Part of a small language model's weights.
Size: 25 layers, width 384, MLP 1152 tanh GELU, vocabulary 16384.
Architecture: RMSNorm before each block, learned positions, biases, tied embeddings.
Training: a variant of Adam for these matrices, 846M tokens, 5705 steps.
MLP neurons of a small language model. Each row is named by its layer, matrix (up: input weights; down: output weights) and neuron, and shows model dimensions 80-271. Each number is 500 + 50 x the weight over its row's rms, rounded and kept within 0 to 999. Numbers have three digits each.
After each neuron's rows, "fires before" lists the tokens most often just after its 100 highest values on Wikipedia text that the model never trained on; "fires after" lists the tokens most often just before its 100 highest values on Wikipedia text that the model never trained on.

L19.up302:467497416456564475482444529493466501496506496512476489523486651481393521490568383508553543488531523461449484506504457580422361529442509527546446431501485503635454450452469552470397468522498422497547472488443521439491501503630487480380423467543472440635515500474500511450460528502449442528511436513536565491467550428404458521564577491483469486454548518581555527453508571612447445414546610488483493463523494483479527451505443504475470485438445467468431504461495474501599441499592577515466478478414593515503518516496530521480447445548549536565480454481453509456487589528462461445
L19.down302:517493463565540516498618516587530471500477509459507412494472482576532428475480561480498480584520527538558464481437416473493499538473479573484544618536497473521462527469519495486544495481587575556524543516526564486467528503492503463472564451533573528588434414427518393524513477508534496522543523525432451423544454527603496608380489605498580548614477576498470450610562463417553545484469459549539513500493525511542505535458600501455472506467562521539536448460460589429498484525544577417559490567518450495551466522479452442487441449506509450472508458561509481418564515457577469484
fires before: "9", "0"
fires after: " ", " E", " N"

L20.up108:460437423450564567484493570513495526400524502496564463436423522401552583467509476462495375567479566499421412418388532515503582439521490562553439539449502367514516499486551508585522532503495543514472493573558512445449524487539522516432495562434613492462492491523533509533475539604513483554566506550491450550509471507493446479487517493458513500553534556460397438555481494544473430442610525496645475483533453530500572513490527515442513473470533463481417601525489494522481487498580526438602507435511517530430525551505339446470483462547479475554460454564492589441492482530524504523
L20.down108:497526499404499477524474517403478521489464545533442578501556393421505573518648463468539490479496531501479484439634459503471514440520542542436416442435484534538514410467474541489553408456485553606526509464480472403515398491504529467427452537620519472613422477533502569540431457437420467616541541538482547453561489580512494531536569459479511478582581587547500462587581544563486483460527473506470469459474435445438589491503490442434577501589552434456579575440578494488478532519534558479567547483481530457469493466575531497533498499477467616463555476442469614465493512507514571543
fires before: "0", "6", "5", "8", "2"
fires after: "1", "5", "2", "8", "4", "0"

L17.up46:559479443506513555544503472545496445513523464511464497467636452471554711486464584508506550553430397570504423502545507553499532566560518470539465568493547538511522577571438509432556448393430468498449479435520515483589479473408485336445498503493623492498470474502548485439412525481432509500450591495489468410498454513501467475503381526538531454475585450445572456561482482467506589506466554488525444562472546504485472499542451579514488546518544590527427452486553437525457507558506507515514573617515536541475568533491539478520474429507569541529620585475506580473495501531560511492
L17.down46:500441528488496449594523504481471520551518471433581481542573460516537502547538545553567562537478516542528512561546420479489398602543491507533490635466460606507436519486547512461463517544556567584555481459591502453532477449608478554558500370562570432538539494493514452468520601525517587499466512534489563534554504512521484496496535527422524499517542479472441506525500554454527469447471525548545484495502534566500488507512467480488637580430473512517398570518549473626545545473514442458491536585591481479549462421564463447529507453462577394481491527560442570522540421441533550462
fires before: " |", "|", "1", "2", "3"
fires after: " |", " field", " April", ":"

L20.up708:476352446494507538472516411493453471467574473511467494510482534439475549510426502514544541569507533420469393530474627635602530451501507550485561540540453485444492552528500437491616485511465450504471422556457505452511499567483529538499547590506413466501488564493456498507542560595477447474481582488441517542438493502537497421541452456435455411484503438452542571534469398468505516506551564490394488586444499445410460505468471453498461535527551535500504534478501539560515527624452515520542499498536518487592580596489558449536524469510515551499386492471461542465520502599516553518
L20.down708:529565533520491512468409382514598478456503490425491459489446539509464609529480528496489494513483466455478596536519469489490450519527608447596469397446444572541535445510538582500533472501417465743482444559486528524501469435483434455406499485487589439505336492551558499431500440433572515518476394572551460561509542485520476479577479489493502440453636622552466499492592602467484466489493511495544468409499441471516475459532552512479568550446460472481421526440484544535508428555519445520525515519505533504586501444582548581476442484446461497439450501520483508478445557479399526514
fires before: "|"
fires after: " ", " |", "6", "3", "0"

L21.up44:497494506553501426606545532478513428526545492516548567479536567514418497452557506438481549475566537430510484522427476454553548541478433542487506514523485509473522549516466377509495512601542577544399496415492478503553460526454493415411427458618419495545467599466556506494457505573490425541491419622516545546468557547537516530470394476619501503559436454498449454515515466498521425520508486540451474468659543505414480596475452448582495428548427466514486524500523542460514530551480438502536450594518429508503447478518489465378379531528533504467458504519558503490566512495514480490
L21.down44:443522469471428536384461535433550465593527460449399564626504520494471478428510538554534497444478507539459531504505498460622490445586408551486476536401462467520575493442512497496493518486541520572524557470412532520483480492499539409486563420513550531417429417486510399521556512501480494403544558500574506542552528543455438522471498520608447560554535562423444443562513464482480628513454553565493539386403500498450471457502480448486483541542462600485407465423468477505505419487544554546449572517472442495506415590608487486603503423512469457452615469436517480529514379478602500405
fires before: "1", "0", "2"
fires after: "2"

L19.up1039:476516562569436436615516578501578623521495513526568493531453520485470516454530455530515477421468514499470468430474514478443488489536430522583444572517526428510502528499517488526432450560416393506456465509483466513507561494555540493472451518465584365567512553540536452540521458545545524478468577522410549500479507610652500497553451457486571386486546551548494467608525505549432454556585499527489401540499463488465614476515461504544526539492490527416474531526540410438492461408469562504543622504548521565453482459523444572569429472518430501495586532525497477579445518509446515474
L19.down1039:582563420442376565471523477465546438568490420516459554484475472448446460496447491447490421535537452447527559572558482551524437506546507494385429445493493545464548515477530556435579574443483643622525482539490587553498401516502465444425481423500521521480455449447510618582505498548499536491509403541562485523525542487428500502545556492480470550540387530470504546541461479504528427448517503481580520493511508435496463540452499554403506475521551458449615498406489484515566477543474422580503430517549482421483511462422519424610532447486560574488472515489472422480504527589515423439
fires before: "9", "7", "1", "6", "8", "4"
fires after: " ", ";", " (", " the"

L21.up14:507460420562453510477551531526419520529501554489477480392471552469525612502552527539443469518517472476494439490410524410474377508467472523523470455510494567493518566552551531463570440442433409477440449536496501421501558511527525467439497516583499506464537485533431548446459599533493521506539421491491545539569561511554507501486584439454546468560472441406501464506500476420537449502517585445469539532480477512501492496493623489491528433457546445551473455523412552610556499592550510503439432506486494455483505500461451479491534522464508532654470508503467454492452534592556583624
L21.down14:484488404545530591540480426504506518485526502540527486443468523439439669478526511433541406512446481393559523470546540608512507512544552544508476435421427521516428550513502591487478430479558571542481487563510343425505455527513463474515487500584536456514471563546467455494475500470541503498522521495472549510581546557521483493544540510518542543566473469549533554436556532505438530521604510484493551593483534599515531461438501456550487519469605555580512582432490435501504560574570371427548456356485480478503439530591465566482459505481472573550496433492519609530476560534607537441
fires before: " ", "1", "2", "0"
fires after: "0", "1", "9", "4", "8", "3"

L22.up500:493504517462499508471513510505595470549487532532487468461439443409437505550520424450453455442498471483445483497490587487523393548434527460539429523543555535529501593592579549451517483426537421541567470417551456545560436476456495575494481583503537492548545543498447531564445423470540444466547490577468532529443506515450416461545478500467554454622487469569506555601467530559509464475530487518471505545527510528448451516451449498519420519476423529462466453518543434508502403503501520461394532489549480532457541467523481520450517486454439550474440460430448495481541651492555526573
L22.down500:488479486470534411489517539470565441600468479528498553434499526528526505465470447461465518514499447602555564497480566491549439542503489428547464534518525555461490432476497546498425537566471466513588461533537536511467514553508500576571541522421536552543548482455418560476548423461543627550520516532444470556492506528506466533588489468501462544535531472388559573445488565493483439475538512476439454476489481476445516549495440497472535514472422526501478465440451462517470446531446537493365520557584443501477463528556543546531493501452487567530497477411498481481545518453539483339
fires before: "2", "3", "4", "1"
fires after: "0", "9", " ", "–", "|", "2"

L22.up573:544467493535425549564564591416540552512530514485462481539467496492450500429568503469493490514547498573537375513516465516536521505547459484416409475513524522551375449559450527521495546542489459462564526472507496526424546539498444535487509568451519485476447453500553485483452510511523465491476652482450502481397504530537509516428464463394527416473558477404515489499472402538442506538491469500470509495470569499359604479459537538458469488488445457444528507565419455469467595391534488497520521529534513580463499535491590463502559500513487392497514471468494439533661452479480513474
L22.down573:567512420560521530543459483382508471599537515471430547475517594448453501424478504551538479553472368470522464430523471481532480553543503508493577540542482549577513558511504475484450496468504518548535558462455426467496399472531491550562509515489581518471410557514500481493452542487508578433450505509463515517479486478610547506375544555464473513378555460508492523525482511493463473501558554553555497533485450524523516490507542545499435552506504531564386525476533403599465429477505453461443535509428568551482479503503434437485608469571514501489543478555413563443573551464605579503
fires before: " |"
fires after: " ", "2", "6"

L21.up42:535507413456556463555459500552398502533611566428497545482594509619421494473539509447498469495500538505488462489524503579471525573524409466539487481526453444469543535550491456573494547469549394489544532550440452487536559450513571537469504500460572490535539545525539540392438517443445480436532509479550514353496559509396480443474489556530500424464500491504462485525471474482533551472497563504472545485503473436469570511464477457484477513514445501511500412482473513419539472509565492524607554495496572557573508618475527550533508528449516411478516524540484528535520468515534460493
L21.down42:416520447471523606547556474478475485576538471435416511400413491475525533439528431555473501595517457502533450492454550440551416469483550566556474516477457595581502472515456451552594487447451612569489490459530521520442526431485454496580524478529489492459508498482524571479518457558568513558487518403463542612555471431513448496490504529507502515596514513528436500411421462499463458566548500498534452410459435445526501474480506509479559453463586525473439489513523499525509520462508523516458421461560576384493516469489482477450527506512513461511562416535409553526594532527497521612
fires before: " ", "9", ",", "-", " |"
fires after: " ", "ol"

L17.up163:576467460490399467505502565532542528401552516430484468471459499548440553551510500506508474504469582538507459446475532522536548423451431587445471493402504483467551525481507446618556556565393393519517486565469489373507568466460554477465472584520560460516528513518524572479538612608519507420538384522493483489563484602551466503467493522561494484495500488541416410593472437513513536511556567544523427469468477478490517546494541505474530484565556495448460561519454479559482537454522430449602583419553538490537572480426461482489504519501512480561490607583507506495537548678506406542
L17.down163:478530428484518488438482476495518506453504450664517488325470511552444477497552392515488414555466415389485618486540529489482542524554462450692522520544523486546445524512604500559501444491494488477499452545463437375526484530538506529583459386448505389606507438467471546416522478466588527495401436515504541442522500497477544476582588561456357496479521450580516459444521537512446499492492518469527536513503400437475525444444468458553573529515434599499435478517419518482492501586686468489484532462486508493534468542484517511460463460476526473457452504549509506512522431507455475546
fires before: " ", " |", ",", "2"
fires after: " ", " |", " Turnout", " |\n", " size", " population"

L19.up840:521539408572522562454496444523441483468540458428468508517398470501468599533491392500455455530484435535493478551551593536542384504546555509578359472468511433502550521413506494530537586456441581496460414455479587556496494486458506486510463538468572550517484559465495516469566536459566482529489462484483441546385557416426552510446577525484524495539591410467573458421491513505553522456470497519474503435511511521584515428500434486488466510565457444514511461504451479553483491506532463577497518472497512523435636495514504502447523476527379509521423429512572434421519473527525505502
L19.down840:454557482511384451509562546429545558497496485536544545528522524473510497460558546509513525487528463455517591502489501546537576451424504480455576565467541536511502498560423519518533394491559378656495584564527452380473521544481500558528507470562437488462460408437524440488440394506426470437568620572528477509551485630516414601516483543592593471463416549522441533574479528448513489520477534468479516647500535471444480593549510472479536500481483502492410484464500530444521557513470511470495533525550441523501484494479418585522454447444557446462474572495460547577574518472451479524
fires before: "0", "2", "1", " |", " Chapter"
fires after: "2", " ", "\n", " |"

L21.up685:494512473465505500464415481483547519476505463409440513484470644564435498529511466499493513626551506498445510577503428432451495443505490692547519476569451590500492599496504516544503409435542508516483554451528463567539529447489532454504466543533550459569554511549519485488546521551485499484526575490508524412474498562539520474565454515468517507502510395543564414512493476465448470540542477549568486550471514435481556500603429478535563484460485511517532421571525497523493370525606523632556401453492563539519497586490511566517484607453432472453486496558459451526421492576563539406
L21.down685:571494517517492502516489445545457572486557485513501462472523412475514489386469501456626527594493560483511403491511598513522456475469504449554544557487556462523460415407505497593546487485489535547512440464575557421521488495475547444486504423606519477508542533484505484406483547579543477474492555491451505503476511531496498574472422583562572437486472563511478486490516495524503449550491481483532425430390548563618462506469539534511535515473515441456471501475601538538506564579437427546506460519505570506546483475507421478500501513463522535525496384522454509527503559448547401438
fires before: "9", "8", "0"
fires after: " ", " \""

L20.up374:484522575550563493510517432571460519426509493547571521429466449494481533476505540406429432504455523410476470529521578422503605445497388471458501572448534501485521473577461531559445492496576555534390558467519429569506460535485556461468401603503546529616563481472531543478639484533521521467544557509595468578440530564507453416410447484515467487645437472511478443506482488512439467456604561525388498472518486562365535519536430503539552490509524533496494547513502444499398506589472541461438506563452469483492523535479475468478454491497498510546426556468463570587492464471471529464
L20.down374:541623475429530583481491530391496513482511485405479487540457503539403481453551544510493506491478342460501521523533456500521579433582562550551475505405429469525468441382457545520495471500455469668510400475468512517539403522523404470461469494569470492538468416497504488382452480514589537469535531554575592561439489545499576471537496454650458509477543508474471559509558441501422486555536562471562402518446414489478447526489473495493648537513422509507530597439571487498479532452563447532531489491467457459444480468524398503541529564415470531412624537520561553502505492484476481441
fires before: "1", "0", "2", " of", " in"
fires after: "2", " the", " This"

L22.up1117:576488483489475448530557534434531438536465555446552483456375534501504563503510474507527464503391469517424469530561469452481462555521444499449449514467565484435500516554485517381491573465520484513489562454475581474485455514570457418469458653597521487513524547603578473561635549631491513541600490504500479510460425537460535576447466531520548544586522472518465399519479529426544529443513519501523397486414519485512504511429502579495477461525566433428456529475515504506486536470482551523484555490448517469511488529421500534506536554505469504490520464460465623489415419504532460480
L22.down1117:438524514520474528518554493567525483494528540497486536520555530533562538486497383452418445429479459513562473495682335476544453467424496526539528505520423528529552497493318461484537520504415623586490475536513588512482503489517524532488526505547413477503398448490423598508433529532516436513539428483489536529431372535579438473480531523507463440500481463415536453392530582527525462567564505438429460498466583443474487546531493472468463440516510500488526514393382513510450528558536446592520503471516476565433558497489489474486596488545524460490541502458490473501469522529459567444
fires before: " |", ";", " |\n"
fires after: " ", " |", "6"

L17.up922:569555471491455506561470484407450462372489522620547501468442535507533545585545499427451514489568477509561449523506529414500571499441382575624537479570471487547495528504528562500540461461595469516494460528542502573513482471538433447499541451476436448531506425537575483567465519504511416489538473545481456537425509522500492433510502543463554411496518435490458497599490410498495388551496581475620485496478499501475472406445515463439542457459536568530488428499514463507556451529508552636574523445611508611509519581491522482506468453458371580469501429447508471544479553532520449552
L17.down922:412512497505464498593550478487519501544515480471472477495412542433550502410440421474485444582521477541532484504379406502554462537497522534462528454659510567505560486482473488405620475432439522555520503564506472509395548561513489500524595487439539460488561555537369475524506532509434527526541464536435590424506522457472506549505466556565477539559430490515622540483408467525431462480585472442501476502465461501577444521549505572499480455564502431501542429526469531528495426566406476528538496455527477480547520481493480576432421488432439476433411519458473469532559510519453482499
fires before: "9", "6", "8", "7", "5"
fires after: "1", "9", " ", "0"

L20.up301:622529582489553600499481562539418496403592504562516532499443533431523487471472483540536467496506459502480420426504589619477549372429532519510506430484517581427447579549468508528579416473461482556476476498374512559508479552389515485531428556453442481468459472528504485559506500505529473510635458532531447467532488530527389371530517467395533518511564454472504517546527471495499456560486519556476456505611516493484530531421470521358452510489490481441524431448563429549443464464526486519563559526389481507511479453479527456577509477555404469521451492470453430457534556558548553532
L20.down301:519500429439466513500451458509405555485432498445498497445484534444417504591488411505532495566441454426555514469499492461531448510532519462559547563397502639515544506509515533536559501539436486647477440452511450469486395426486450532506459473494508538474368549468513493372508447529505466449519497551526528536582561530523507469550592575552433541527549575598424478451585651512508444515473441429489566521439468483622477493502477486433551593548486506546469589498467437524526541455479503496577474495434549424426475512626488454545485429512523556494561516523578517440467551468533565438
fires before: " |\n", "|"
fires after: " |", " ", "0"

L20.up267:537509490517591591410496528515541490534608466417463446495453525545413629447580459434521495461485521499519500525490452359430536564545419512464487518445552530586528414574458514470480505510501590490438397487454476544480508597552489475515468497520539469466535515522495539501524459577504471469477469463576530468467437479502496427454409506505473524512521489458500577483428479368464457507526495517526434531472446499436518509554503609546576511499478567472417434430447429540439459456568507549502485445524478521490560465494518490464579452442529466437519520671556472487516540519558467446
L20.down267:481544487531406425542528477491458507434471481525540519468559541461547519495450483507521556428497572535479523545486389499483582489503550576556486519417463507459455608391525534516559508537547491717457547475530525414494496484519441461447441461490443506528443457491579509501472534449458518498531559576508490443508499537513571568515437508509497530491460450470507467517616522506463532584493545529478571501534449490523471490565470441552470515514482508498571598526640572403486582545452477393488501463453460482517402413470502482473350590376434465467486532465512589542478387514533502495
fires before: " |", " |\n", "|", " is"
fires after: " |", " ski", " and", " field", "ing", " Upper"

L22.up91:523483579451500556555542406535523470505641527463588510519558585456476533506470491575526461513539546463464496504468539517467481544616496441530528534431522509500454519557502482388575552548494485470501454535471559532501396501486543480501475568544520445518472483484485463505453555557452513516505524551536448582478514542545526516485469528485575442575600408442468565531510432421540482470459543489448414534465400500495486465460581570526457527535437500511448583520437482599499461462456427562517478491503507481466545403513464474484514531453527484534551478532516532490476557573515582481
L22.down91:419538531452485534481389438490517518449509513493565493565490523495508633487511489430449467449488501486582514449497520514464486507550490535558491541399507496457477395464548487496570498504564510938502508543497537521471481530542498454459462423504535495525676533546534527482511505532565514498452502512514540502519474523495504460461524569496560549520552466567481509463415472469486494501488495510487564453507468594472532419538501519478503527531498510505450590495547508510482592496528518506528500478524516464506454472532502455438417459465457508387492434501513570479496580484623575547
fires before: "|"
fires after: " ", "0", "8", "%", "1"

L19.up158:487513548504589521450489511375478384536460476553539465465341502571512577555486462542428431477417493514516548529545555460491545483603553463558406466442550497553514489454474465450526561407484548494539532439484498529453442428523466442539535474470551563584548488432544497534522534555511439427498446485466495453479503414474562427423471604487480471544579468392487498423409492512503558562578468456465390432439538516529496551468542501447409520607484521535485456474483536590426504405501535491444526452512551518501493447451534505501563477549388460536471490554476451495552548554548508574
L19.down158:427539410558485515514570386527512617438473565448458572522666516451496499466550579450510583544512515481487492533491455493537513496407404532423582527544386472456508567547427501557532461467467457646406534587506490473475560579568558548488389523588384468535423435551427488536475461481461526468492586528487519498487451499481503586576481423507566517497454556516492539637559531498500463525479561531498603525555490458520514494596469452510546489472516500501488561431488465451538544552468563583475538565522465541522500572491462502464347510450496558445502503423480540561496458472497493425
fires before: " |", " field", " |\n", " temper"
fires after: " |", " track", " (", " and", " Oil"

L20.up229:593553580429490542560435467516428492545488538614447523556500447367483558454495491527549443596501461507518503507547502567487561459508501416567568584490436459443445538545474519469578510544527450532505447528528470506551462535500512441502382604514564495570516565528574425474512511507488491520468576515519497506459442485559464453480450492512472442480508514556434485476571477506468459568591638465524502563605443520458450441542468479470511514428383501476506511473529513471453490554557457512412384528514531519524477527463431453449504552622480455442439508512465541552498619511485525459
L20.down229:373504453469496513400468636517578519478508532405487456424470486528515507538538420517506548461494467559448576582534534473482498477523490429500457496482516380517524446396519460578483519578487506681543480557525529442453525442467429546575539430510510486492430455534415419476461491416531483492438461432453509540375420449590510528594534521527519378446522488517576512462508549470515529510443464436497508557461616508524469535528521510608489556447477523587535547513489511508502469503507495554497528514553453549502526415474534568580457514421568552519572468535609537467408595485479518395
fires before: "2", "1"
fires after: " the", " July", ",", " December", " August", "The"

L19.up1021:555510488403481495507550531586453406389494517467481518530441533545539605472474384539437493459460528453519453407496581547521469501503564400551412541533594501493464600474531544492476532451408483526528435429503524489450509497485472411541459609549493426444533553556450566478455542554435490430496455562481473583484511530541464469582412482472515462490526423449490544447490425522575500486559518487487403565470544427517545403487558459409494480532496511472462533493553533527542494512469574525530520581469475470483559413494432463561479511564458510522489526483470489437452536538475488494
L19.down1021:451507527472393496418560477487394473513437458554537519483509485503482422503502506539508429604491455418514531491447542539535536466493497517590474521505444391451558503595504490491513527490516548717529484441503476485538518477467434409565519467420475473516528437448528431450498431540475510413507460507416476554479543512521519477594495517567485485532464510478485599506434486495480461521529511396529483517535481595446446535531455451445535499533451470502397501460519506487514454536475438536513470510474471469483512500497549391584516584423509585510496445482585572537517528437479379554
fires before: "|", "-"
fires after: "0", "2", "6", "9", "7", "8"

L21.up56:523455500598429474475610531530426516532477485501467482484512410382505566470537559483507565584473482561432544493504492461495451504536559479524448451538508473427456505492501478564506529532519464553476433498561589526545513533492546630494512458529469453500466532485462491551517480555475484548571428479481467499452594441543499527463488490572553565551585474580455476472526492405555573560550578521496520487456549452538599452486508549538622440534438524470541475499487449466503458564565456471453484399509449522531575498439439506423438466479468539497478462550435508476379512577499444457
L21.down56:538551532479487446418573575571508474441496513417461486446433434568595446494564440522458505570429526542527420450507500551514534463386523508561532518390538467552455488556478464544542530468501555676527525478462511438469497576514567536533458450447510532512467500515508501565530448478583510491459565569575518449529567514548501488561477464509485475544548544522547538496544477457551497546598496399481525486415559493501548522536449504539486562391591517480442498418412456445488574527485513546537514491438427469328545498475468555548510488419528391457596545486419559558511489405586499510
fires before: "2", "1", ".", "4", ","
fires after: "2", "3", "8", "1", "5", "4"

L19.up471:528499425605468553575530524478497493486586510423536492413479535422411512534488529448537515431536540518584489462529585521490528500524450508422395493393503531524521535495483455430549508516491503500423537523425581399450516433512529571434550538570584448505534473559550616426553444544607438543541619505411455476501452486367527476495438465551521518558467464480498422479403525545439526469502538515429488360518556522471532433506493501483585495518440361440493436426456475517465418552492547449478505458440575502642569499471573563483449479520380531511440430547524533457482485462490567535
L19.down471:492539609547456545435471414424500529520472511450458496578577507417444550458537447523565441486427470419550602510592535477582507385396470517499450478473512504484537605441535478481448454482533460583491453477453502509555571493522473470525553454510453517530523523471445473454511407471490442397564452475499478457504531522590486417512533512448460483475552479461431467530480575492470457416533504557510506629551489576518478456486429479482450547481555586503520543501566431398578557369515462502563425496537456528411472483463392529509542463487510561455518509519526511514454523542503509463
fires before: "1", ",", "2", "0", " of"
fires after: "2", " ", " tr", " in"

L21.up776:464497460489572515517515472436525558392421512476536479460456504536500620532575402445482464522551504503467472418477587477527441562553479547489514493515526478516525569421527530530509501435500443581497489414480533559462515465498433506542433597566476469647481497593521494494450367528440511549521428506499471484495466501541360497529508560516548436563514411529485494537475487577578558499553511550446441563562538444488537539435533445436487549495505585465414497567508444554473427513507564476465520561529498541427460589523512434439576470526533607516475501466517532449434578520514569570
L21.down776:544519474498494451506430454509561455496416542511531473450471428527490410578512450488475475573617521571525491469409523558554468628566520539511437473528442480517496460494587507490519542517493411674533472487514455551560523496471509627522518463401473479457567438473479606423478431432600539508506491492445468526542541514460466479522501517490435451551527546574565597541380446557469494408533522493545507478510499515501539464442606441421481534543393461476440484492510491505542394486500516521451589549527471493475498485509478432514550515483410507513448421467472493453501547469494561440
fires before: "2", "3", "1", "0", "4"
fires after: " ", "0", "9", ".", "2", "|"

L17.up524:525493522488513440511537487479445511353538510549441484408506573444507574556466454516546502574577484507528524443468567472529555486468375609481540456503548463534438500531529495519591470538552524519502503405498466536560529467524455516560537555521496459516518475512576442470551487543452432484518504463468564530542541521451427470578536538606615500577507439614448570501479494579514527474605504433526466555522614514447461532522443478532465512502465521493471559477561416447472317568579415446489542494472441493555458473510462524459404561495505562498425512538530519565476583546489508559
L17.down524:481503471446417512421507441500521519553507468463510500508498523515412539442426478479477471544420482438449462456461478532509493521456486486586427519485520540474521506497553578443585547522448567649501519506482553466487499528449466491360471392505499482446505479528522384467493549463543505534450426523548529459406590523532534511504368529467524498525521586435525536515308539481345518481522487533471506518463407489502511602447574550469528587478508589491496497532501507441506611526501430575547555520534513522488458521590451483492467503522529459472485507494416494388541495445568587468
fires before: "1", "2", "9", ".", "0", "8"
fires after: ".", " ", " et", "-", " ISBN", ","

L21.up1127:502562571443477528485570546608419582498474550518545512454533579486452549505463494409570506513574588548420482541513508490460401472531599605573525537550529547496485481471494499515471502494611517549491452464538570487472515488476644519339464522549611401531545550606557528467514503461528508453489451574526528518490485455461461507519496437454511488568510432482430485402517506603540464479599520474382400485539525420483539447547449470564487550487478482480445550533475508413564390538496554453514518420446420510553454508501459492462436543471530525563465432523527502444466532504457483464
L21.down1127:440558465490483523472507518542398565520550547519548443528428532525518458505467447506526385562587407398491454517441472504552473501528518521545459497413578409529526479539551490498555490552529533652538529525533483549514411496460567507465467453500551463487570511572558426536427492522555470404522571429500500479532572521531486483459520579442499494528509510501485489479487547527433513631488488450500524505415523530464526595501502497450545543436427523483490514477475453489469485526493478492578532523431508518459512545553553508474494564486591453545495538536549544604514624499517431547
fires before: "0"
fires after: " ", "–", " (", "-"

L20.up249:447475560511450418552436546499512577552440490500559573547413528507448504455552434596523510581512541515468537524530597513420472488455527559482479468485414514461550503583385515487524537553527493528572498425477436553465571495472523532552450515538516466562527450549514580458538428444520554562430436541580430488491454403491500548573586458457526392588537458566528536471500502581511492538493515495520420538430398507503493383550433474518519504468426509514415541484451452439450528452537581488549443479520418472448456531488488494515459430634417524478478463472466482428437600517454465496
L20.down249:440497488442506518558509504519529493451499528437425494529509543533533476454460573487525432445462446436539434565455553497599523484498469527552545509537560503485487497471513438557562503475474519555418468534487531439490473561476516467531522514573530511457450476487385384482516569537427442537483467469415516575492515509518472451482422616581600501401571541485385451606427436412500477474436498453551635566481557476531450484466528549389526476568502462559501521555481559578538421514491516519462498507524438519551527495475498498538578511462540497445582509428497548431477519392465489463
fires before: "2", "1", "0", "9", ":"
fires after: " ", "0", ",", "9", " in", " |"

L22.up1148:465493519450465456491443432392480493428466589532417400481418379593502482478500512460614473459549552464454489494493537520479394540640515470500475534470559508432379490441484490525607482495516438506494536521488461524525505471510481506558520458545445513540496386474461504504508449557487487529554455459483422447525541505484407495432429554471610526498578528495497531460474456453462523492472530512497422460525577504618567540416529462489508546523489443459497475453524470530547580434455465550529482536422499476470535552506554461449582480469493536579469545483482425492490524536536521540
L22.down1148:550462501479561464603513489434518461521489455463526482459520574424506566416506443411484452534487541544550496592437564463463598567494560514633538522441376488558512417529532535572524528498537563748499497429415472564513457520547507476486520465492494522429486480527485454486480482454487450501527480550426528551514556542572519470601561497474468479474497544442408465492500520489546484550459469512514548499491421490405480401485501455424495468581446593516543563486472465421515526465473528512575442515452506507511467453551484542492473496535477529342519526469471610404404533506528447407
fires before: "0", "1", "2", "5", "8", "3"
fires after: "0", "9", "–", " ", "1"